From a checkpoint of a small transformer trained on Wikipedia.
Size: 20 layers, width 256, 4 heads of 64, MLP 1024 tanh GELU, 16.5M parameters.
Architecture: learned positions, biases.
Training: a variant of Muon for these matrices, 259M tokens.
MLP neurons of a small language model. Each row is named by its layer, matrix (down: output weights) and neuron, and shows model dimensions 160-223. Each number is 128 + 32 x the weight over its row's rms, rounded and kept within 0 to 255.
A block is one neuron, or neurons of one layer that tend to fire together. Before each block is what it responds to, as a language model described it from the Wikipedia text at the highest values.

Description: First token of capitalized proper nouns, mostly country or nationality words after commas or in lists, such as Finnish, Finland, Filipino, Canadian.
L14.down77 [156 114 126 146  59 102 141 147 162 186 116 163 113 146  73 146  96 120  87 112 120 100 155 136 121 126 218 143 200 137 111 131 168 163 137 179  94 197 118 150 133  84 100 118 113 112 110 129 155 130  88 126 100 122 184 126 134 213 147 117 107 125 121 111]
L14.down175 [ 94  98 135 107 170 146 134  46 167 139 157 121 152 129 101 133 217  80 131 166 127 133 103  96 150 166 126  67 122 152 135  92 168 159 131 136 123 142 140 107 126 155 101 115 133 119 148 132  72 154 133  97  93 151 143 164 103 112 174 105  94 148 145 129]

Description: Words, or their pieces, that introduce examples, alternatives or qualifications mid-sentence, often after a comma, such as such (as), notably, or, often, known.
L11.down43 [188 219 129 107 119 187 136 151  76 151 112 122 116  88 153 106 137 149  73 132 141 115 106 139 153 138  81 115  82  86 165  98 133  90  97 117 127 124 164 113 115 129 115 126  94 119 104 162 125 171  90 168 102 166 117 178 134 125 101 182 107 110  60 130]
L11.down119 [ 78 106 129  94 101 133 100 143  96 121 143 138 126 143  60  97 105 142 159 136 119 171 124 123 170 136 107 194  86 125 181  67 190 135  85 133 127  89 117  92  53 153 121 139 155  53 112 132 188 150 104 102 102 189 107 179 151  98 128 139 149 139 142 116]
L11.down241 [ 95 127 130 153 139 160 110 104 178 144  94  93 181 159 143 128 153 168 162 115 174 151  80 153 100 117 102 114 113 120 127 135  84 164 125 151 125  75 144 153 160 184 202  82 110 137 152 150 139 138 137 103 109 116 142 118  76  90  75 160 138 122 117 144]
L11.down280 [106 177 153 115 103 115 143  86  87  77 144 133 126 121  92 125  97 188 109  85 105 132 125 121  96 108  57 153 123 104 122 141 150 151 133 143 137  85 154 162 146 100 104 166 132 136  60 167 121  66 173 131 116 102  89 133  69 145 118 119  68 107 121 109]
L11.down437 [103 102 122 104  97  79 134 184 185 130 169 154 121 143 134 106 148 132 119 182  95 142 120  94  94 107 157 195 131  95 157  90 101 121 160 100  61 118 105 163  49  92 127 143 109 114  81 117 134 153 135 104 130 155 133 148  98  85  84 171 139 146 147 125]
L11.down861 [116 144 127 151 208 183 132 129  74 155  88 136 180 123 163 145 119  90 123 131 106 116 150  66 202  98 205  79  99 168  69  63 126 129 232 129 184 173 113  98 100 138 104  98 145  94 109 198 143 159 101 127 137 177  93 104 105 179 185 175 103  95  92 156]
L11.down1005 [178 169 128 174 106 142 111 116 161 118  85 134 136 129 109 109 184 106 127 163 105 182 129  70 130  99 207 175  56 115 124  81  82 144 135 116 126  84 126 129 102 152  87  89 117 108 101 146 107 181 151 173  89 107 145  92 124  84 135 157 127  97 110 160]
L11.down1014 [114 150  81 158 125 119 148 118 144 104 111 128 110 135 114 139 116 127  73  95 156 127 109 155 108  91 180 143  81 136 205 193 171 146 135 131 177 128 131  92 144 122 163  59 189  68 151 111  90  96 149 176 202 109 128 139 102 176 121 124 110  85  64 130]

Description: First piece of a number where a number is expected, mostly century digits of years after from, in, since, born, like 19 in 1982 and 18 in 1832; also months and decimal points.
L16.down120 [ 87 123  71 106  91 131 101 152 126  65  85 122 105 186 131 125 134 118 112 120 153 128 112 161 104 119 103 132  66 104  67 125 136 133 158 132  74 132 121 130 188  99  93 119 138 137 200 159 103 152 126 100 113  98 127  83 137 164 111 107  84  85 136  97]
L16.down273 [134  44 137 147 140 151 101 175 107  97 130 106 165 140 103 161 167 103 151 183  61 119 134 168 154 121 171 108 162 168 187 165 164 127 146 167 152  78 144 125 107 161 175 122 120 136 180  93 123 179 116 152 129 126 138 103 158  21 114  95  83  78 122 145]
L16.down392 [ 76 110 171  90 119 145 135 163 133 103 105 142 173 117 105 169 128 114 113 171 185 104 136 194  92 106 122 125  99 160 176  91 136 180 131  98 181  83 105  61  67  73 175  86 151  96 153 125 117 119 131 112 134 141 132  60 117  95 114 156 151 150 146 148]
L16.down658 [102 134 104 135 185 161 120 127 136  74  66 112 105 113 180 152  94 122 135 141 130 180 148 158 113 158 103 119 112 139 172 127 141 131 128 166 121  84 175 127 141  62  68 126 139  81 114 131 181 150 153 145  69  63 158 124 144 146 130 132 191 152 121 120]

Description: Commas closing a complete clause mid-sentence, before a continuation such as and, which, although or a participle: "film, although", "review, based".
L16.down314 [105 152  89 144 125 159 138 174 123 120 230 156 122  89 132 104 125  89 153 149 153 214 140 149 146  57 111 176  88 100 173 150  79 111  94 130 113 163 131  88 126 107  97 103 146 128 138  75 102 201 123 179 125 152 169 112 129 129 149  96 108 125 199 132]
L16.down711 [120 101 216 159 108 102  89  96 110 164 110 149 144  76 101 123 184 132 159 144  63 153 148  87 156 138 191  96  88 182 160 138 104  84 139 151  94 172 133 147 124  96 111 126 130 151  95 166  79  95  81 133 153 119  81 151 109 120 130 140 101  88 128 193]
L16.down761 [ 60 167 169 102 177 141 116 150 109 122 119 172 153  93 106 192  96 127 142 121 141  95 126 170 140  91 128 158 128 188 125 158 164 129  56 145 124 102 141  93  98 186  94 201 127 148 144 118 158 111 140 102 116 166 115  57 179  93  95 122 109 116 179 102]
L16.down917 [165 153 137 133 150 136 118 155 201 143 138 130 107 104 141 151 123 138 129 128 105  91 146  56  84  95 185  98  80  88 138 113 131  84 160 174  61 179 100 142 130 148 104 168 161 118 111 167 142 121 156 116 121 133 164 143 140 139 157 145 110  99 134  70]

Description: Bare space tokens right after a pipe in flattened Wikipedia tables, often blank cells at row ends, plus spaces after commas or periods.
L14.down108 [128 157  75 178 143 153 125 197 109 146 104 137  85 178 101 112 122 139 132 123 116 172 187  97 108 141 111 116 127 114 152 118 174  90 111 142 120 158 143 112 160 124 117 119 139 142 162 109 129  84 165 115 130 114 104 167  79 128 163 120 194  86 126 132]
L14.down471 [143 111 160  98 109 125  98 123 130 137 142 139  95 129  60 111 116  78 108 114 146 149  87 139 110 140  76 137 111 133 106 104 155 153 167 204 175  91 150 185 119 126 176 107 112 172 143  57 149 111 132 121 160 126  55 139  89  97 131 122 113  95  94 129]

Description: Inner fragments of a verb stem right after a subject name or pronoun in biographical narrative, just before the past-tense ending, e.g. su-ff-ered, colla-bor-ated, join-ed.
L14.down878 [181 140 185  96 133 151 153 176 136  94 119 192 164 139 135 157 122 105 175 127 118 100 143 120 150 134 101 124 145  59  92 151  76 191 130 190  90 113 162 150  89 100  98  86 167 118 144 137 119 134 150 169 108 143 156 173 118  91 119 107 131 165 113 107]
L14.down995 [154 182 148 171 129 218 130 138 123 118 106 132 161 153 179 101 145 119 128 151 120 132 133 169 107 184 115 118 141 143 102 115 144 107 155 153  99  80 137 136 106 139  87 130 123 107 123 137 152 133 174 166 178 156 135  98 165  82 131 124 139 126 156 183]

Description: First word-piece of the main verb right after a sentence subject, often a person's name, as in su(ffered), di(ed), re(cruited), in(corporated).
L11.down146 [158  80 154  83 118 121 113 142 129 170 162 172 147  91 147 124 151  96  88 141 130  87 162 149 157 165  85 170 155  65 127 102 102  89  80  72  88 118 106 129 110  71 114 146 114  49 139  47 132 122 182  77 139 131 140 139 166  61 131 189 125 119  94 168]
L11.down370 [ 91  98 163 145  90 133 149 155 111 129 148 116 158 131 160 180 132 153 149 124 174  59 155 146  70  88 117 168 125 123 112 130  98 148 142 136 144 140 167 136 148 122 171 153 120 131  90 152  90  89 165 168 121 174 108 148 125 119 139 129 130 136 114  92]
L11.down431 [179 120 171 105  99 163  84 150 120 147 111 124  98 100 123 129 144 189 101 100  97 165  65 118 139 133 164 136 193 164  94  86 120 162  84 119 206 112 137 151 176 125 142 144 115 157  59 118  91 150 118 105 124 163  91 163  92 180 152 122 159 111 118 138]
L11.down522 [ 61 125 165 130 201 151 148 128 187  90 101 128 129 145 175 120 171 148 156 199 135 123 139  77 155  65 130 101 178 135  27 176 118 127 120 130  96 153 116 132 144 108 171 109 181 160 203  94  78 127 106 187 135 154 105 101  78  98 179 118 146  99 128 124]
L11.down614 [156  71 118 166 112 159 155 151 100 134 114  70 147 149 136 196 139  65 115 137 151  98 136 119 180 121  80 145 135 154  96 122 129 155  99 116 153 139 118 145 181  73  93 165 173 115 120 125 172 100 136 160 153  97 116  64  85  54 153 104 138 106 164 139]
L11.down651 [102  79 151 156 153 135 171 118 101  79  93 139 139 175 119 113 127 128 187  95  77 151 134  95  63 136 148 143 156 178 142 114 150 163  92 109 112 147 106 134 114 123  97  78 163 179 123 129 132  95 117 148 174 132 123 195 151 116 147 148 173 162 152 140]
L11.down712 [ 84 133 112 135 214 183 136 158 151 131  95 173 157  60 110 122 128 100 121 115 133 129  73 159 123 179 142 139  90 117  79 118 133 133 122 137  96 164 127 129  68 113 121 121 167 131 105 114 144 131 162 142 112 181 126 129 133  76 134  96 172 137 114 126]
L11.down794 [116 117 133  85 151 130 113 125 110 143 124 137 142 100  80 163 183 117 121 131 155 124 104 147 151 124 131  89 149 112 174  61 140 148 172  82 158 180 162 104  89 124 134 131 104 107  99 148 154 116 140 115 125  80 147 112 169  88 172 112 102 118 137  55]

Description: Commas that close a complete main clause in narrative prose and precede a continuation like and, but, which, or an -ing phrase (e.g. "learned archery,", "intrusive,").
L11.down180 [120 103 153 158 158 182 103  74 123 153  82  85 110 151 181 111 126 118  98 114  98 126 142 176 133 124 232 119 148 131 150 171 116 177 166 130 181 106 137 139 140  32 130 114 161  83  90 163 145  99  96  87 166  95 102 137 121  74 177 145 118 127 124 159]
L11.down403 [ 77 115 161  89 152  88 131  15  61 141 140 114 170 112  83 151  60  81 149 133  85 159 161 103 108  98 138  92 120 173 128 135 139 149 122 157  93 120  99 103 130 154 188 124  84 154 134 189 135 101 143  98 122 124 165  93 131  93  92 150 126 156 199 103]
L11.down429 [150 119 181 129 167 102 132  80 124 142 114 135 118  95  99 159 154 121 133 103 133 109 146 118 127 116 147  62 182 123 185 133 161 136 102 156  91 158 108 105  95 121 155 105 159 126 136 122  88  88 116 169 143 129 189 134  83 168 154  81 190 136 185 158]
L11.down433 [ 86  91 162 120 164 114 141 125 123 147  89 154 149 127 129 121 203 124 118 135 153  91 165  90  69 150 129 119 142 100 153 177 168 138 168 197 148 177 144 175 107 135 163 166 143 139 143 164 135  96  95  80 126 139 106 193 118 136  58 143  88 114 213 173]
L11.down685 [188 120 183 127 119  94 169 137 146  86 120 195  69 159 160 129 156 101 117 136 154  16 150  97 128 149 101 115  62 107 115  99  93 104 115 135 135 118 164 160 194 125 139 119 141 129 126 107 148 109 151 107 115  55 167 110 122  94 153 181 140 119 126 123]
L11.down784 [ 85 109 120 133 164 194 134 145 169 148 150 157 130 115 103  89 108 122  95 116 111 123 176  84 174 155 126 170 163 105 143 145 138 122 110 164 132 122 149  54 147 135 173  47 143 107 128 129 136  95 112 145 113 123 115 146 143  60 192 119 114 128 131 114]
L11.down865 [126  90 195  94 107  77 120 155 103 156  68  90 158  23 176 147  82  99  98 162 118  86 103 121 120 150 159 123 140 145 115 174 140 139  80 107 102 167 122 119  71 141 145 143 140 145 115  82 141 131  89 116 172 185 146 126  98 119 140 100  85 144 192 102]
L11.down940 [141 157 157  59 174 194 154  97 122 167  96  76 157 119 152 125 139 147 120  91  84  99  81 138 152 107  21 158  96 128  92 150 133 170 120 115 150 166 159 140  73 117 112 143 189  91 135 130 156 147  66 134 115 140 167 154  93 193  62 145 136 127  95 122]

Description: Final pieces of nationality or place adjectives before a role noun, like Portugue-se footballer, Finn-ish journalist, American writer, plus other word-final suffixes.
L11.down65 [ 90 147 123  84 104 128 122 106 162 134 112  91 147 132 125 103  98 108 165 109 154 137 139 183 143 114 146 153 178  86 151 138  69 207 129 194 155 167 167 142 130 125 173 132  76 128 114 139  99 139 149 118  91 157 175  92 112 166 128 155 149 120 125 123]
L11.down95 [113 160 153  93 178 108 143 134 113 177  84 138 109 137 167 132 126 134 129 137 141 156  93 150 121  62 135 171 115 101  80 159  92 134 199 171 187  82  90 141  74 124  96 122  92  97 124 124 154 172 133 198 133 113 112 123 100 121  74 188 166  44  96 155]
L11.down100 [194 175 136  77 126 141  92  92 125  66 108 101 114 107 149 153  74 145 163 150  84 130 141 142 146 117 135  92 118  91 108 135 156 137 157 136 160 116 162 161  67 108 146 136 112  88 146 169 106  99  96 162 102 151 101 126  76  98 123 176  76 151 134 128]
L11.down157 [ 72 119  84 127 180  81 152 140 113  91 179 124 117 140  77 149 144  55 175 172 137 147 131 119 167 100 137 178 147 150 159 149 165 125 114 114  62 133 100 149 117 159 151 146  95 136  81 183 136 181  23 173 100 126 101  85 156 127 133 155  98 167  89 126]
L11.down295 [ 75 129 136  93 103  94 103 158 163  83 131 107 147 201 152 183 130 151 155 133 103 116 101 164 163 114 102 121  81 183 108 183 124 162 118 176 125 141 121 125  95  66 116 115 131  99  74 155  91 123 100 134 129 139 158 102 134 127 135 105 141 123  97 161]
L11.down303 [109 162 145 227 110 157 115 158  92 159 123 173 112 140 187 130 133  93 148 137 136 131 121 112 106  61 157 181 124  76 148  92 139  96 140 152  97 126 162 174 149 113 134 103 104  86 178 101 104  91 119 107 106 131 145 126 167 127 191 130  93  80  87 119]
L11.down965 [105  77  29 128 130  95 127 131 157 137 124 153 122 141  72  72 132 158 181 163 143 121 134 100 123 131  88  93 152  87 111 148 148 169 121 127  97 150 112 114 159  70 143 119 164 165 120 149 123 111 122 160 111  65  92  98 140 158 143  73 117 151 122 127]
L11.down1004 [121 134 161 116 126 112  79 114 156 155  89  61 131 115 125 144 152  86 199 179  98 109  95 206 116 119  83 137 145 135 128 132 111 134  95  71 112 124 106 132 121 107  88  60 103 132 159 132 146 125 128 131 110 144 119  82 103 135 156 152 135 139 142 148]

Description: Tokens that open a word or number split across pieces: thousands-separator commas inside figures (1,600, 36,331) and capitalized name starts like Sh, Y, V, St.
L14.down427 [127 108 149  94 193 177 128 137 150 149 110 135  89  91 148 143 178 193  63  62  93 137 121 157 194 113  97 156 160 146 118 157 164 114 122  66 131  85 212  64 128 138 132 100 138 103 103 123 132  75 101 148 145 139 130 146 143 105 138 101 117 113 194 115]
L14.down759 [162 108 132 116 146 111 191 123 179 141 104 121 214  61  83 164 189 132 123 137 116 143 193 156  81  39 152 193 129 125 113 148 173 100 163 134 164  96 108  85  93 133 144 149 109 146 172  95 119 151 161 119 117 142 162 136 156 188  75 112 122 143 149 102]

Description: Commas, closing parentheses, and "in/of/de" right after a proper name, mostly a place name, in lists or locations, e.g. "Katoomba,", "Roanoke,", "(CUB)".
L14.down556 [154  95 160 116 160 154 181 162 148 136 133 127 139 106  98 152 111 130 130 133 108 100 140  56  94  81 140  91 159 137 153  49 145 149 199 149 106 170  60 179 133 124 158 132 175 137 168 174  89 186 190 131 142  91 133 116  62 129 141 125 176 103 123 143]
L14.down634 [128  81 181 152 113 159 167 132  90 141  79  83 110  62 129 131  90  59 112 157 119 166 142 104 120  79 204 124 185 151 116 173 174 168 147 126 124 107 110 117 109 123 191 127 123 107  25 142 133  99 107 105 182  79 132 125 140 155 155 168 120 178 100 141]

Description: Commas and semicolons between items of a list, e.g. instruments, foods, species or genres, plus "to" after verbs like decided and attempts.
L16.down137 [169 106 136 222  96 155 171 157 131 159 134 152 135 117 116 123 101 169 114 165 104 133 118 150 138 107 178 138  91 120 105 138 126 170 138  75  42  90 108 133  82 138 105 143  97 184 157 111 175 104 134 129 140 158  86 101 109 121 121 113 159  97 130 145]
L16.down224 [151 112  40  98 144 111 157  91 111  88 151  78  97 137 109 159 117 166 152 112 110 184 187 165  33 100 123  74 105  94 126 179 147 141 181 112 131 173  72 159 151  89 148 154 121 146 138 128 159 139 139 163 181 109 110 128  78 143  87 119  87  95 153 134]
L16.down495 [153 149 141 152 150 130 156 126  99 128 142 150 121 159 175 121 159 109 103 173 113 149 112 139 119 155 181 154 179 109  94 130  78  99 136  79  80 166 125 212 168 121 121 163 124 139 106 139 121  91 134 122  71  61 112 160  95  93 139 136 125 168  71 154]
L16.down507 [132 146  96 115 121 120 123 115  83 125  82 190 126 129 104  96 101 137 117 125 134 110 163 132  93 147  94  88 166 174 163 134 151 151 142 150  70 112 179 137 107 139 125 104 149 129 134  68 103 222 160 116 156 156 138 106 191  81  75 178 101 105 175  84]

Description: Final piece completing a split adjective placed before a noun, such as intern-al, neg-ative, sever-e, pract-ical; occasionally number endings or a.
L16.down78 [ 92 134 172 108 204 119 242 146 152 184 144  85 148  67 149  92 124 184 140 122 114 132 143  76  75  68 112 118 182 131 121 170 139 125 119 111 149 149 130 119  91 156 115  88 105 163 109 134 175 135 103  52 126 131  85 133 101 165 185 111 137 117 178 110]
L16.down221 [138  99 113  85  97  88  93 118 124  96 126  73 143 102 150 135 108 190 159 147 114 129 102 108 113 193  82 139 186  89 102 122 161  92 152 173  87 139 172 114 165 152 171 125 104 159 105  95 121 132 155 178 143 191 127  70 148 122 147  97  83  88 177 110]
L16.down633 [131 145 205 124 116  82 138  83 146 147 166 163 158 113 155 123 122 151 135 161 148  98 147 166 158 158  72  92 108 133 108 139 132 124 167 100 160  87 109  90 141  93 113 101 115 174  99 111  79 122  98  86 125 125 124  92 155 130  92 101 171 101 190 149]
L16.down896 [113 116  97  91 204 194 124  74 136 138 150  54 162 154 150  99 106  75 182 159  97  86  90  75 126 127  97 155 122 143  94 159  97  95  97 123 114 130 153  90 142  88 113 173 114 113 131 150 140 194 103 149 123 165  89  81  69  91 147 102 155 106 184 158]

Description: Word pieces forming a main verb's stem just before an -s, -ed or -ing suffix, such as sugg(est)s, depen(d)s, bel(ong)ed, consider(ed), plus than and not.
L14.down32 [175 160 164 153 117  23 154 170 156 145  83 100 156 136 129  58 135  98 142 156 120 150 118 149  59 148 118 125  93 147 138  94 129 157  84 161 105 106 148 170 195 134  75  89 118 151 149 166 119 122 114 163 124  76 163 164 109 153  82 185 123 195 169 114]
L14.down552 [137 132 155 162 122 101 142 147 103  95 113 155  82 152 133 158  95 148 103 143 164 136 136 146 135 134 165 121 151 146 123 146  92 179 102 184 112  86  89 147  88 204 122 134 141 130 123 208  86 180  93 113 101 120  92 143 114 128 164 124 122 132  76 159]

Description: Sentence-final periods (often before a heading or new paragraph), decimal points in numbers like 0.8, and line breaks or blank cells in tables and after headings.
L16.down160 [113 146 100 124 128 134 143 210 134 117 145 128 147 140 147 150 144 166 116 106  91 111  85 119 162 107 158 169  88 124  84 135 104 116 173 178 132 102  87 163  75 136 155 158 130 121  64 111 152 106  95 113 130  69 134 142 162 130 162 173 164 164 139 142]
L16.down560 [114 130  85 125 106 135 121 156 189 166 113 139  82 140 128 129 184  67 109 123 114 186  95 148  94 136 116 128 141  99 140 119 162  54 109  76 115 108 129 128 148 145  70 131 157 151 114  92 108 127 110 151 164 120 144 181  77 153 110  75 152 134 181  81]
L16.down736 [ 87  90 113 133 109 143 110  93 115 104  74 125 118 101 136  97 143 111 120 163 148 131 116 117 146 144  89  77 177 131 162 168 121 149 100 148 130 147 147  94  66 130 118 166 167  29 137 120 148 122 142 150 133 104 108 111  96 126 145  97 166 135  84 175]
L16.down1017 [ 99 119  95 133 122 125 159 177 142 119 166 142 114 144 131 100  79 146 114 183 172 160 132 101 106  59  77 128  87 155 125 144 157 146 159 150 128 184 136 101  76 198 144  61 157 111  87 160 111  49 156 153  67 180 133 148  96 195 133 164 127 123 159 105]

Description: Fires on the token right after a digit or number word, most often thousands commas (12,000), decimal points, hyphens (70-ton), and table pipes in statistics.
L11.down115 [130  71 126 100 111 121 171 136 146 133 124 130 181  95 106 122  86 103 181 108 128 151 143 153 115 118  83  85 162  80 175 125 153 115 136 117 163 103 120 159 124 126 130 133 139 158  98  93 198 162 113 133 105 132 143 112 141 112  68 146  97 139 157  75]
L11.down159 [102  88  54 178 120 127 140  95 150 121 189 161 142 111 170 136 147 153 101  60 119 118 116 146 141  88  55 132 153 139 178 166  95 164 202  95 135 141 125 136 159  93 184 115  83 131 120 151 126 146 187 170 139 145 118 152  68 120 185 136 105 104 115 173]
L11.down229 [141  59 123 141 127 126 117 165 140 109 124  84 131 110  63 167 155 144 105 118  96 100  99 151 142 175  95 153 109 194 138 100 124 115 150  99 100  85 111 127 122 143 166 147 113 149 145 108  44 135 122 158 163 128  94 133 166 113 101 103  95  74 132 164]
L11.down259 [160 133 153 131 154 113 165 142 144 148  89 134 107 143 126  83 170 147 104  88 118 139  25 131 143 138 166  72 122  82 130 108 181 119 141  71 129  94  69  70  79 165  97  89 131 141 151 111 125  55  62 105 118 154 162 177 127 170 134 149 151 103 150 149]
L11.down309 [147 112  93 124 104 137 128 155 134 105 128 118 102  67 203  99 218 174  69 153 105  97 128 126 183 153 160 160 186 109  85  92 147 185 156 184 162 166  92 129 149 106 152 132 102 117 105 129 117 166 151  65 106 123  89 124 130 168 157 185  82 141  99 114]
L11.down516 [139 118 112 165 140 138 110 142  97 102  93 130 122 100 121 147 144 190 128  94 134 168 147 142 104 103 118 133 113 135 148 132 159 157 112 155 160 186  90 114 165 168 142 132 145 148 100 140 146 104 174 135 103 145 125 114 130 154 116 157 129 152 151 138]
L11.down1008 [124  93  89 173  92 127 168  89 128  93 151 108 134 120 164  91 150  72 108 108 125 115 178 162 103 143  87 198 154 153 150 166  89 151 140 111 148 129 139 172 112 135 129 152 150 118  80 163  86  95 129 135 105  94  81 133 104 145 177  93  89  87 121 121]
L11.down1022 [ 42 102 150 149 128 151 140  88 116  62 135 114 126 128 137 107 152  89 150 123 143 134  61 144 130  29 104 106 135 141 112  67 132 158 118 121 128 143 100 116 143 120 219 146 101 131 195 119  84 116 127 104  66 140 129 126 100 110 100 140  98 116 133 108]